{
  "n_layer": 15,
  "n_kv_head": 7,
  "attn_scale": 0.168,
  "bias": "all",
  "init": "uniform",
  "init_std_qkv": 0.0201,
  "init_std_up": 0.0201,
  "optimizer": "muon_variant",
  "decay_fraction": 0.868,
  "decay_shape": "pow",
  "z_loss": 0.0001,
  "train_tokens": 789300000,
  "steps": 12044
}
MLP neurons of a small language model. Each row is named by its layer, matrix (down: output weights) and neuron, and shows model dimensions 149-297. Each number is 500 + 25 x the weight over its row's rms, rounded and kept within 0 to 999. Numbers have three digits each.
A block is one neuron, or neurons of one layer that tend to fire together. After each block is what it responds to, as a language model described it from the Wikipedia text at the highest values.

L5.down731:487499501490468527487541514476454524535528532528549508468478528522491452475469514529509492552518459505474495474480473506464512466531499512497492514479508503500483527468502475533485514480480503517545500531509495477526486480484500498525531486508481479519468495461524475487528485565458483455480531498458513512491533565497520498474498510504495458484531495533527519492502515473516489470489500494456539457556503500513510500482535501476490466513519471454
L5.down847:547524477498510485529496503486494509463479513521467495493524519515478511486521527541458513463470483537504475517520520571508496495508522513524579506517477499544500497521546510473488478471536530526497525516508448543528495519509501491496504513529496481505497494481461518519500458518505539470495483469484487466475475519432506484522491520511513482472490488524494532504483505546474484532483501499480470462482472477469535494474557490505496495521490467480
L5.down1402:468486511515494504509512516490527568477482519473496466495539509512504483441508447497507508512461481470505487537479458505452500472486486523532477516477516499509488486498474498537528457478497487476486537493512467498466523483491545481485493522536474495431493518508500546509504498479489479523446499513503524535503509520485530505513500491497480452462517512496479513534480500517496449508484482503498542474518494483506485511522521484555478516498519484475
L5.down1874:488500488483495507528529532466595540446509508532546534457476538490494517501476488485459502522449481503489477543496523497521493492482494513474472517524564489491500478491495527506489458533491493545494549477499485492524476453525476484546534510530499484491502492486490493531515437494497530505493520488514488521513479537510522492486478501508480493535491531519510555501517501494538507468490486446501464516504493480479519510519526448532498470466503502546
L5.down1987:493501491501536497464546474485485472536483448494454487464503537479523498491477505475509482489433478488525510512525453532488442496494489483490477543517480557481475447515484433517508499528528474482510452496503486484497483515486485475526477523491498472556482481526493528507533557493486484503492478508447479499522490483554508498519500534486505507472522540473468495490496512497468522494476512495511521493502476484503494524494524455446490513521519528511
L5.down2033:505448518486444515494483489527496484539498493512449491527488471488495494512519510462518539507383494474483531453510484512484465512463499463484454500508523504493488508473482506474530493553519535568510504503478454499518528495506496490490514498557442503523556495508516537552475495481514474505486493476438471522523470511450494474499501552507505487498521548492487521524512496491509503471488490508503484497482490526521525491491478482457526492538466473507
L5.down2145:503508463523477498461543470489514454475455524454478520493490530504512546458497539547442541490442513541500507522483505492495490483526509511451459501511502481475559475478484489441512465532513505516445511492449526495514489458527504481517499461532497445516465485516479531529503473498489529525485483491529491515517469470494488543486530457474458507478503492464472485514494503516487486479512502479473483466513468495525509486495457454492503503503506522470
L5.down2342:501449508525481533490555492537492513493508486497487478488531515510524508482546481507513500500569501493473497532554481463502532497487486512489479450474562526486518541525462492493521477485509474494482525492558496515486496500578494467507535515489532506518455494457494479504510522514506474507474498452495509510458464480492451503473506470500544498452505510501473484545467480477447509515492520514497471490495522500499484502497490527496513475498501452503
Responds to: Mid-word fragments, esp. "ba". Short word pieces in the middle of a word split into several tokens, most often "ba" as in bad, base, probation and probably; also Geo-g-raphical and Inter-med-iate.

L5.down136:510520497487500529500555492508464504510465480484463513518535473483494461513479487468471547537446518488440534531506435496510500532500472453514511479479514477555450455497523508489514520518513538492491482473493479539556472478542480504496483501477503504508466471549519514520464504503490516504529486542496454535545465509498508454512502493504538512504482541486514529509496476513481486521494523557530484501524467512487522508490474498472496451467506513489
L5.down1081:502552477498474522510537511457546520491504517461492502457511513471470529473514488495512438502568524470489517457468506475566519529511508545499505507512514512464505511499513493494526512478506498495507519478460469517483480505505471517447487501523503539505437479501500497504535499481500500469537533497534462545472487514505551490508485513520532502492515498485473492485499514487488464514438475521499520462531514499494500507505489486477557489545522514488
L5.down1467:453511500486526524487527518506505492513496519518526507489502480506477515494509508496537493492438536481512502481538484534485483503490491504486505494497519487527450544542496523471503493503507480507504523520490495494463457485495473507486492518541486485501525471526492500508498478536565509525528483527472537504523480536546488544530504469512470548527482492446501471480486527505470475496451490527480482516511486492526526472470507467515491485533475457521
L5.down2121:480489512528472514479468505520538510493487492468503511491529536483443505529509476498506492510488517530563455505525494538482470504483517479478559473520501522513503511483466501493487503482472510550479509477507447541534508497495458519506529476503444492487508536476469478532483491542498521474493553530523517476492507484510512478488493474497498528511475489468538490551515447527502487488488499489532493545501528454485494494464493491503504465471481507472
L5.down2347:514489505491521530464505490513504517488495541534489465499547473485486484489497464497497489492449504523482547454523511519553454465520486507477473497500572502449522530519549470540521510484520503519510498536506523520526529484521512486482480479472467517500471500490493513544547495498549519526486480499513493503496442546463471472475504531527500469477476506497472477530486491536505500478486500516498518500493493515478477493501468444476466489454509488513
L5.down2489:497538515481502487489508544499489518490520507477499500531491505463496532484478475434497464519518570477494481528454497493457495510499484520484510493451488499490507501517476510471487494517516526514467500516495471512477462529480485473496544498491503491496503511477491506504496552503461483491514483457510498456537504531469494498500458507489501506543458518511486484439491515527499508498519492460484512485533478501486484546501515493495512493552494484495
L5.down2625:520508529491456492494518498495515515495460546509535537490539522484432497529505507469486522495426516468527519523488461518493519504478518488479501474490556502487491495518493491498560473494509451474479500494477513512507509494519510524503503496500515468516524519508513491481525473485546501476575476480457478530518452497522497446504471544506493487499503462495546521490497523481517468499469494482484485497480456483491497495486505501558513471513525492516
L5.down2642:510445538512452536520544477488522525504522488481516474510545483482481502514520508485480511500562498498565504492527578496519510493507529492500515495500505467481504534507531523481497544493500462480443505475500487459512522521483489505518524509500494496481512443560552488473492508473513522457488477543491465535497486497474491477495517508535512480506492475485510527469528537541495474534456497541510508511481474516506516513466509490560521518451526513528
Responds to: Mid-word fragment pieces. Short subword pieces inside a word split across several tokens, often after a prefix like co-, re-, pro-: co-di-fied, reb-ui-lt, pro-vi-de, co-ed.

L10.down724:536552507504526517511529472543539482513508509473483498496505514533467510501521506521458499482475473501511506528514522466505504497458515528539505521495464492517544517505474485494518521473521500426501500504504517517488489494465464512515463497500498526538526493508478510531519498549517493493490536463499495468505499491550512499486524489515504537496476495493506499504499510506482495523463457470466505518502474473514487524489514466488522502473515518458
L10.down1043:522489463544477453519524472485493498505499486532525475508497487462472472493497477502481497465511479498532525532509510484446480513502498533495524508517476464512470516522509501506503542459514487462496500495507484521494512480529541491457469502459537490522491469476481505499483517542484495495558508549490484441477482477528551453516505516537482511499507498509510520453502474451484437511485504468462508505495540458454497532504499523478512521475484490477
L10.down1681:496494508484506530497500473474478488496511535519507486498456487510469477498463465515534529495370465467465483505518479500510487490483512488482469482496512520505504545477526507500480470526519524494518505531502493459512511471474491490496468478517520454500513463498533444508505510518487539494484552509496485486471487528517494466475516479494478510516517494462513460491546497491512510490524519455495446482493490504476470519486491513511527508513473471478
L10.down2164:466495515499474486545526463484471525523471542483506480474488534487499530508519507526486484506429513440508474551538511517511532488519493490521500487494512492512506528496515459469474458495476485493459534500496456523459497516501527517510463540483460472490488525447492528485511527482505483527529540511527478495517498500478511482485495487504492559496502482525525515501509515441480495485495446478497494495519517516518496470517499495515543475494482504537
Responds to: Surname final pieces. Final word piece of a person's surname, mostly in tables or lists just before a pipe, comma or parenthesis, e.g. Shield-s, Bennet-t, Armstr-ong.

L5.down309:504493497492529491486519491487504470474528515513528506537508478535512452528502503518487488524502488519518502487477543502511512481464512505477498512514523425492503514497463491486481528500505446491475482532474505509482538537527455461500450513463488477494425520482468522535510493487512479512458481467453516488504505525487509523537483480531504477498470484512512489528525506483436526515478474485483511516485517512467522494525513485473519478477496482480
L5.down362:508537486515480485495490487507515491510499440523482520491539510489460514473463455557496495525477506485525516513475483488483563490501530518516471488501496480527539521486479533491506494468538528456521509515482497516490516467493502528532493515515489489569513515503528527513467519497478540513504509516481506530479486504505527476506507489438489481541574483498446466503515518526482530515518465483489512467515506512504555514523506477494496487453486514522
L5.down869:500488523472507511466507534509493492480532510542458519503534494491516481459466474510478502529481490469517504494509529473482521505501513562513510526502521545510481496542482532527515502463506495480531513484511536501507488451502530474553512506448487499530515507468510534472497527450509514495523539488470494502520538489458513497449491460491501485538477506438506515541485501478490505489536499488504528473477531517505471528521504518484489503514522492465
L5.down1104:514538484496504493510528480504514483496536519537478460500535454495478476526476465508536484512542513473547436475447517494521488501482550453498511506510485486499504519469541530481481503516525513468466534484557507509512486503436512517523437507505519470508516478536466504544475498524480516474464533509486502474498482496487512490475474475515487477512474466470511485497532511497514500506520523464508488493522500504574477458499514467545461526465535498537
L5.down1503:522532469521502542502509532483477502457539519531473508509512531491472534513459482542460503550521460445502458465569470513479494508494517462485512483510504497534490557513507440515511526503519546454524506488505505506515490499437479501516516505511480517500476522485536517502506536489482471480495487505521525490461493529526497563416533482495513508485527520509505519502496527517543506503523548462560490469515496471502516471497554521501493517502482496547
L5.down1823:514516485524470570477537526472489513488480555485447544514476512506489576511475459510512491500445510484549502528492460481468550506512491524482546484513490466525461526497495481487472497492548466479498451510518529495496524479542481492494585525515488486497561509461475522528502517503475467486487455477512536488470520509518502487485518504549476553518445475504485497468510513480497503490480506498550533513528477474491487450510500516522478543468526517468
L5.down2174:477524537501504492492495449508497508507484479560486462483476504507516484528469497455486504474448499486474525529520525497500552488505519516473547513511508468500448468472488494493465515514537448538480500468522492518456447481476494523466496463492526536511445512463531499500532457499521477478480509501499473500491535481507474513529503476472518501515513465524519523483501557480480530530503500521479493458518488446522502544492476494535505512503515487580
L5.down2229:504545533472504494524466480509479468508499505518476510482485502483487525486477497492476474501602508480511498510472488454502510536471496515521538463495483508499476501508483491463563490491472504481491545517503527515517516461491515504518526479461499475515480508487521539518528498530493513488443517461506529501511451483504515514477475494538513477504487490456539494526496538520532519499520502477516481507516487464502489517507516523522483560501531510517
Responds to: Mid-word proper-name pieces. Word pieces inside proper names split into several tokens, often a second piece after a capitalized start, such as Stra-s-bourg, Part-iz-an, Gro-ves.

L10.down162:486477510505495570495464515525562502505516480504500500473439527514490523465502498522487485534473549492509451483465485518560475513553483492488487527461499465514505506494456472481477543469553500494549479502506542476474547473500491484489492481507501502510442483476492521504503484485488571508547527499511546508519555521537465549485506520546501505509532510523518520498489497497500491502537504482503452492521543470458504497472462529476482480502501492505
L10.down705:504499524507500455516519496519494507513435543497484509489495467493478513519509411468516517485523491519508563457499480493529495522519485514498496516493473500546469496535515501456484526515492501486489549503503534507518530476503494482519489466486485476486511509498508469454502525454445517498506500475487523475551485516472538476521499450522490472532486522504507495500472503474495497486511473489522503490476507498458467519493492490524521538498464483455
L10.down991:476497485490473482506522498495532457489517450515494512476541495457489466525562446487561527507522570553526531504498496496484520497487499477561500527485509520472531515489496500550498508524499498519513447507537505479493512549508508478489494554513501529534475474484535504531497496460505495535540501465524476521494620500535525496474479515501522539459516483513484513501492492511473524469493495462544510495528498525526548520470508525490531471537537499518
L10.down1078:498514473479470501516525505506512512474514539434509461482478499489499498474477461514537471507501554529481473518484481532468488545470523496519501510498488548523500517461481472486456539464490515513499510523457534456495499438487512482520469472471507534491516443481488534526469481476515483494561510506480532510533554511486486516456476498538498479522486488473538523475499500478475532492475503480560479502523512484485470515471507507487471489503491502473
Responds to: Prenominal modifiers before nouns. Adjectives, numbers and ordinals placed before a noun, often completing a split word after an article, e.g. tumultuous, consecutive, three years.

L8.down2240:481498486493499544523531505508517515528482506483537459474507483481476549515494504509503505498605489463490483488508465496493496476503470522528524506532507481531528499535541466479524491483503515477468504476479522528462463486514509469464518493490465478500510459493525520527477513486494472474461535526469498522501435511481493537513503528503450487533496492518488520500493508501519508503538523454508491527510539477486466531513505532505479490485428509497
L8.down2486:513505504493491562463547508521524549520481490511512468517494490479513499495522488467486516499494490457490520489509481461477518462495472535505470491460464539545492521515483516499493473476492486474514526495534498484560494492505512503526528475479555471547490443510526536513499480487497464488495474479485495509526428488511495489569492459489411509539508516494501513525485495488488538515459518509496485519530497502516472517497515467541459452480529531453
Responds to: Article-topic back-references. Generic nouns or pronouns after "the" that refer back to the article's main subject, such as the station, the school, the site, it.

L5.down263:502511509505467484543502503509522515440495514541472534474517497533464516522500521502504471535472518483505518549464499500470523496489462474528519514502499469544539508481496551451522510512482521508501508465464501482525509470517489473492479485480482525486497465441471444483524512531531507513546538496497486513549487506512468507463500491520455516488475523491486502527496477537523485486503496536526487518518517465473520473470524512516513500489534494562
L5.down655:521502502465495542501502505465487524483498433513480531482510508468516496499509518509501535483482525489460509491479495549514488440500479545511459515483482488528498506474518517515461521538464491481476527536514488470508466517487493531523462488452519550502506457459482537542480489493521526465522549531491457487522517519494489499517461539461486510455504476475459518524470530479495460493484513512538483499478494481534502497531519503514534481510534524527
L5.down735:478510466470478518519490498518527538534544553482523516523481523475486492514522502488519468494532493497518473536467489485466541471491460530492482516495516477478529550506505511497501525520462499474487524542488518498524500555472472512495512505540512528497550483456511493479516512527474512477457508534480491486505508453497469472505521456530473494531519494479492495533457552503505469464474510498515489479526520467514531532505524484505504525516490492490
L5.down1020:521501488483481502518522474484526489500503489516501536501473459478497479469529505565498501467568482514478555539501498501477528502508466517538485455547537500491529507535490495485503524522484492541476517498514469519485509466511520516461500470471497470494487461529522511569491507509494503474480514514464520465534490558512460516493527488541537493498520490521497510512512493479502468480551423479495511520479510545534559532524487518473504526469473512503
L5.down1354:461499521489496497461484506504463542451480502493487499476538473539516467515474515502492527514501485523499487497459518521529521491503500511509529523503474484505492476497493435481486474540491485474467525526507536490491511506479509494528486447492522518486495499523528553494518505523471504499509498525508476549533497506512464496505489518494522438474586490478519497505486494527481525521497524500519515488483507491476512536501467477574519493488478532487
L5.down1614:493542519475500541503502501476479525467500491491496499528506539517519479500519517499470482497528554489494477496429502474522473546532494474481514441522495478514480535525498510518516537453489505490515506503489523514481531456502495511470476498491485518486510505523524493449491498497508498486508511534491472447530492532527496539490488479533495490496545497497480490516536483526481495475475492481513492533513549468514482463489453497532507500484497515545
L5.down1926:476478500506471521484505482517529496464505501474475443501498487539490493455470475481502508479516500534499504521516512475502500473503467501513530517518490493496509467514518500475505522479485484457488483489513524477517505510501538511487479539500469536515556485513489507521480497497520553481492516477496502475474464459510476541489492481463456491485518501502491529507498520503488469552473514498554498516532534482496492527491502526483455521538504519515
L5.down2398:487473507509446565487507457493462517440467500489489497470485496497489497504492526505462481524483507453491494524468478512509511476479492515500508509476580468520507503540462495493521522505499511517490498511440520499486488505493491487491542482505496523554506489534527507532527447507499458515518491564481484479519458509481498484523537525502504521528543523539445477457502495470502482512512537481518480486494531471471537482476506507511458453494482503503
Responds to: Adjective after a determiner. Adjectives right after an article or degree word, opening a noun phrase, such as a small, a large, the most popular, a simple.

L10.down0:541481499556489518494520519502521571493498549504499501497475468485507527514511460514525481450603487470461488531523465484467533478499505503536499503528492519490499473564472483435475521535453523446506489491506485495493480503482521462490505537498492486510495488476498466506489489500468491468482530481460515530500519549492530518480545494499512473534496527501498520469518511508491441524454488526489513482510482506502556473513465537481503478469506470559
L10.down132:481533463527519426508545492508474505479518527449547507499476490466464513470559475536493502503585482472534514480520491474448494509515475469511529504473465458523509492492472513532492452517496518475426461497525485488554474511529513493481528489519481499499486469496511503473463552513506470506481556531515466509527387504521469533488532499486488521535507538485545487497486510484550501508497482508464475472476483506479496489450487507518487501530504506487
L10.down2097:506525494487491477487457502476523524507471508509437533485484471498487469510492501510523449503663494490530470540517525497502530502522552545490527506515498476499489505512505544521473530508523489475507489509489485411489495505449496497528486506508486487501478523477493498519462493518517477471469552503477535512520527529496526473488490479529480525508502487469496452513461527499534515520514498532504474477525514445529539478509493587514472525457508502517
L10.down2160:487507484489525488528469517536499519503493503503463531518510483508501471530506498513484529502807504503528499488493490467513492482504527512499500498492488490466514492457520512452531478511467534486500511478499496503460516485496499474468507492508512494499526498468472482497501511473528520513442516509504477509537456457487480499503519500504478512521480499512468502495482521492481515461523523502492471499510512496508494478483479517512511511479504502516
Responds to: Clause-ending commas. Commas (sometimes semicolons or dashes) right after a complete clause, before an add-on such as including, which, and, but, while.

L8.down735:533548519445443519471507559521529530498473538471483499485514528510467512507491477513482517566471529499523485501501516498522478492451530509512519495499494475500498499505487437490467490513485492490503489503489522541465500512461532508466488479466515467497493506479432477527502467532513482471506454532473440487499454480472478483513500510468497516538487553503496506516501485508461508467482524558517523502518505502492537542528482516493456509512451466534
L8.down882:526544505465461494503501541484515490506495484508502500500521500497477522548508481514525488531536504531501465498458560492515526498481528490537489482489512474502475511510465463506505485511521487495490531528505515500504531481495499500512508448469498486521505500487478499513489486555477526483502517508492475512535481487521481534531529480529463505515510508517461487483532497481501515519512518472533535488543507470509489519514512503468447478522512512519
Responds to: Noun-phrase modifiers after articles. Adjectives, adjective endings and other premodifiers after a, an or the, before the noun, e.g. a great, de facto, interesting, 42-story.

L8.down336:520526498491495470474465445519520481535486540500508488459510531501523515523495534458508539483472473479516496533494474500539488496515466505537479500516510490519543486504493491484504546471514517451504491485548536542510522540527517469504475460490487480506523501480502528522520532540518512491455511454477477515460478544466524525501459526500520504484519532529509504531492548504505503526500492544525512496461525533478487488453502478505471499530476508521
L8.down2335:481493512486495450499520519516566520512494533519520504532530521504500500484536511481487487526535527496493508460477518512528525532536472541464522516555499512505534464492484517473493498555516482503510463464521473505493503548479519507496572486497504480552508488510519503541541503491525484508538481498468490512480514555470474493501505470565514499472473517510519505534467443508533468477486533471524509520554476472513525536502478496527477517445461507529
Responds to: Mid-word i-ending syllables. Word-piece fragments ending in "i" inside longer words and names, mostly consonant+i pieces, such as strate-gi-c, Li-ci-nius, Pro-vi-ding, cal-ori-e.

L10.down20:477541519525481494491483540484497486479509479499515521476537518499513444477487527492472496517489529495492475483456494522470510530517506453515509534509529491504536555480494496505477535469481485489501463503483520504526519505492444533460519529495521484506525521547505485500475496480496500509489537515511475464502421496486520496484490550500517524505484450461513532516512490514503488514467481469495509560512519485499463528533489510513497517512533536461
L10.down25:491546521490523533475510491500527487538539528502481517518503473482440486503517542482509471534480550455466457484490499530509530521448525463504520498482556464478454526504472500497477539520499535479497514457465534498493503475534472478509503459460504504511469521495491476501548514524494482494430531464532456555535455500491476501486502521490494447459526491484527474489523508523492501506520464523541526501533505494515489533521506509506503480472439531521
L10.down334:489526463495496490480491460516498455520477477504524476534482506491470470495511516494526495482552497442488485524502499515532528493500509484525520454509588483470507534462490495521524450506487487511521500503488486513511514468503476493520520506499540504491497538490474525517568487481499502508505519507495488497521444506495494538548511489480467519492530492500486521506517493499514526511514519519434518505520475480533467496496515511535517461493506525495
L10.down1818:528467499498569540509514534514524497507529493505485529487527491482440514489470492524525506522447498484504505510479462512561541516482537497524509519500542513510500493483534516539529503490512489498530529529504516473532557541435526516503535464532501440499512455477496497513474525499488500476489507520487500511497539471507511474448483514503446530496497489476519486492495496519499503506429556454516481477527506543503502482496482479470505443538504484528
Responds to: Repeated topic nouns. Final token of a noun or name that repeats the passage's main subject, often after "the", such as the ship, Clapton's, the museum.

L10.down560:495518509478562472524514522481501510469485509529513491480490510467485544453512478498459518490538511477523501506479490495510443508521503481497488478515533483514495513427507533541519500534455490458535505475549485483507490524525533530521535514556510555478504518484473526490534534475494467517464485505492571513542503524494495531517546488475503557496521512471525470534504459506523539491499521460494527446504509506476507495493489513491516481495513504491
L10.down564:500463461477473473495477499500493525513513539553475487477466507488526520492509500507554505517502537447538496501485488508493468496476506510546491548505495503466511499460493494481535457470501506518478468500463468491493568517514540516479480505491492518463553480487483525524500523499492497493515494476529483470515460493543532509475445482532483484499478506492485484470548475462488522520528523475521517527448524535502487541532467502516490529514520513511
L10.down2303:489492578556443498517476505480520475565521530484521480485464492517486519504504486519474517487512504527493503527498485539491504503561517479538501480511499495520523520486504495510544485510541517515445468496495496509542503507541508507482489523481490477495529502486484452508525518518529526549517497481541454488506514527407532548518513514528497505506521470505528519453484490525504504471482519525528470474450511470494513501520543509483476530485477496515
L10.down2547:495537492505499513500491498527517514485496520442504470501509553502476522501474476487488473480529479463497490467511470498486474445507482505500463542489516513489508497499493509508538511506466525498468456492481489495512506493529557505517489470514527524534491472463504522481456486522462508549535539468490488466510506501445530486486513555487462489443521509476521514506517455499479512490490485509509512460486456501490469490487486486506485513503484501482
Responds to: Mid-word fragments. Short word-piece fragments in the middle of split words, mostly vowel-led syllables like ci, xi, em, such as fa-ci-litate, fle-xi-bility, dis-em-barked.

L8.down384:514513471504482511488524551458472489509507504521491531494520471539463531504518483502482511506603520511514489472489525467507516484472507510455496516513506539545484527517506533458515474467477524520479543463515470519456492528496487459493511482508525516517551502449522537516479521500500498465523530496447519469509472493545485493490518557475563499518515504487515469493533490505541489500501505481505493543484469519500511514511502505521491519488482516477
L8.down1837:511521538474480516491508519475451466492563478484490493486511507489474469426493499472506475527560498474509462473499509500485488473504501507496503505475505509501508539501485502459510504490545490487512524532511515509513532492479510555501487493522461486507515507498510510475519532532517529478478516491524500468504469453508506460491517524507510500496507449465573493515523525504530511498484485471490461527472502519477446507489528453515450490479502467504
Responds to: Sentence-subject name endings. Final word piece of a name that is the subject of a biography sentence, typically after an opening phrase and comma (Star-r, D-yer, Bog-dan-ović), occasionally a pronoun or "also" in that slot.

L5.down505:501513519476491574498511480496465512519502494521475540484512452478502493483490484466482506509506506495473451508481507541534460511478502515529546485509543515499488486518467455509506506469503498508467547498470480514504496502509476461498498560507483543516485511497495489525445479545479505467501495504525460535531478503506510493492505491480490498538528496513490471540506534469486546483537507506484502501514532499473528548501503456467508477511492461495
L5.down954:448515494485507549468518494519482513549494497475491504474498542474499499487499518499467491527670480501478511466563505537550523545482532521471534485539476495494478530511535538491493505521470531537492520499518554510539525439510522501477506506499489470476512483494549499486547454508504484495477525474509459533480445524507486519515501479510471503499463528491535469564530481475503537484488498500533477498484471493481494527495536519459488515520502539504
L5.down1322:471523487485473446490493526501508474526424455510485531474485466464512487517532477513470533465477470555515475509528529492459497532497514472486525486500506549482510493536516468501516516539526503532519458481464510475509530533495536553490520485489513506534506515528553510558512537554497486461476482499497530474487540484519517452481542524501526458473508495503503508458513518459468491502537479535504515471523457508461515510509525560511525552558481496480
L5.down1337:506445459492548464518454509503505519473516534477508516507473545502500482496480530484489490463511528493464493520522485486491493511459521494487519528485473472484510486554522481504489492529484500457508486476530500498475489421462486515502519513508470515505544485460497459487522496473472500504503505459476516519492507519548489485504520499539488452464455534473518506503481452516500483484499504505510490489453500514524510493482535496478492515508498465474
L5.down1415:489502493482515467484528512500560501519523526509495465509472513495526529505505493539488514492535449466547463493533505487514539480508512502479513454477479495520527484524509501527474522480486501532483513477471523508557507494496514502511479523486508496502481498481492515491475487500503487521461502472512507492490457482554509488504507532461501497489469529491459481539470510475562503451481508446478505549468491480510500475523515516486513478494498484583
L5.down1551:462481515466548530496516495502517481483470507480510492480503554512539479532502524440498524546525472496547492508547529506456554513460503517449510476481470537485513475561459491513497505547488537472523500477534512476527478466485499539487466507529493501495521498505518471524454459534547489540516503505498481532503485495473517458474514477474507451510476481508455499508457492516532536473496501458511529501500516454502529517485502492466498512495508510508
L5.down1896:518527523538467516523477542528512506468500502555490471532552520500492526495525499545461509519469525499443528515499481481480510521479489528517518473519523477489547555481496475491466517518495516447511533491556492484505478540520507523529518520508450498516512543506517504538479507437533530515514445473458482495516487469466509527476516503514512475526493527504511548469506497495504476474521550472464470486450514514520498507523529481459458519516506496508
L5.down2354:532471513460479519476513515542544496498535521486508453519492515486520490497529476450494521487526484453545497420521533461452500513555444505517547479462492505513469506540520505496503523483498513479489486528478510505506516476497509476521500497504517481522504473514513549504472494493469450495492472481499543533489471507514518531519527457528469511543476515495515505525501493490531513510486513523491506526523506489499493501548495489515521459516493508487
Responds to: Head noun after "the". The noun right after "the" that refers back to an entity already named, such as the company, the couple, the song, the film, and also "of" in "age of".

L8.down2272:519465561495535472486538456522491500461475539495512455452513554511526481523499462501489498498387469540510540464511489531484520482517514537523487528494510550495517526521504528501541463486495484492512522493546510513464516499486492464507472487493508506453488492491508471476512518484552534518448508504492502521503465521493505506506507554470477453488501491564500467497493458498476509440547468494533544507498477510484526450500449487513475512506480511471
L8.down2673:522451519500511507503496520497535495536531493474510462546532499470513505503492518558530473475527516480448501469489535453480516509487480435498503476524500527515505473490493509504479501477526505450480529468493499475506463514545482497509565485506485524469514522478497485525531492488534499527487482472483483495507525521502499504530512512495523469477544516509492511520544504508510511480492518466512517531459469502479463472475504491480546552535482524475
Responds to: Prefixed and hyphenated word middles. Word-piece right after a prefix or hyphen in compound words (over-wrought, under-taken, un-changed, self-titled), plus linking words in phrases like up-and-down, back-to-back.

L8.down1508:526507503527502514510482497505484540507535490485492481529472433456497471524494492454488481508546509482506477495492574508517450467522486551473506500503490541489502522554511478476444512492531509496508528477478495473461450481534536507437546457483458526499468529519484481501495517464481489482507552480458482464524520524497487482494516532507504480510500504473468508492459514496505522495462500478516506482504512497512520496525470511488513508500523475511
L8.down1884:481512500505486505496532496493523525511505514476492538464513472492469457507512492509507534478526466481492495512468494490571473513534475514480503490490477498447491499528546521501501505508491525489474497493500515454509515480456525494488499510521509522520504513489483506474499484476553524471480517494485519480494468495496478505465506547531486521508506496514540540523465488481521451495479499465480481491551501523547516515488541552539504485544493483525
Responds to: Clause-ending commas. Commas, sometimes semicolons, that close a complete noun phrase or clause mid-sentence, as in "gave it 3 stars," or "recorded Mellow Gold,".

L10.down260:489510500484485521502511452504466485543466473508490483493535513487496500441498516517548484500495496501502504496486502495534495492495476494487532500529465454517521515516477548492506544478491483486469493513532556534494493484503514486461507440514497460450498481505498472532511510501501497458526504458472491461516519514461514498508526483498524497490469474501507521473549507524531476519504514457547507544520517487472521534536513488484528559459522493515
L10.down1316:490494514473543470489492486450505499557478539508471528467479536538512446507520489503519517522497511483525498521501478520505524515550499494490536477520506493513449513474471474512490524510487486504488506478516488539531489486522510527499535455506510434515504491478533496505485509496501494516513506533494474511529513516496520526502497524536515456490495500524505564526533502512511501475497492474493540508535510503466527520502504488477550530493503492499
L10.down1568:506510543543476482508518468517487475490501509473457486503512519466470525512516521524505492511426517522491491522517490476502484535471491461505498502480546499508547497510495474486483493484517509506524511484493508484457500493483489475486487497491507507500466507527501518505501557518478496489466514470477486468516561592526542501535515482485528528466537437475525530506487521539505487520509496479528503511473480477535488494498514441479528528511475552492
L10.down1855:520528474497511506491536522516488486492490530487496507477552511505436501478472498514476462510516520521505514487490480474506516515533511531483511500524502463454473506535510480498527506488501496510474511514567482488505474495527461472474521484532507473498502479487504469529501487529482490486520531455521470519514497520500520492509497524511496505486518495490478580461518509496492494505536489491541503516480451509528522435561515448520515530471513503507
Responds to: Italian-style name subwords. Mid-word subword pieces inside Italian and other Romance or Latin proper names and taxonomic names, such as Giovan-ni, Nazi-ona-le, Cass-ini, ceyl-ani-ca.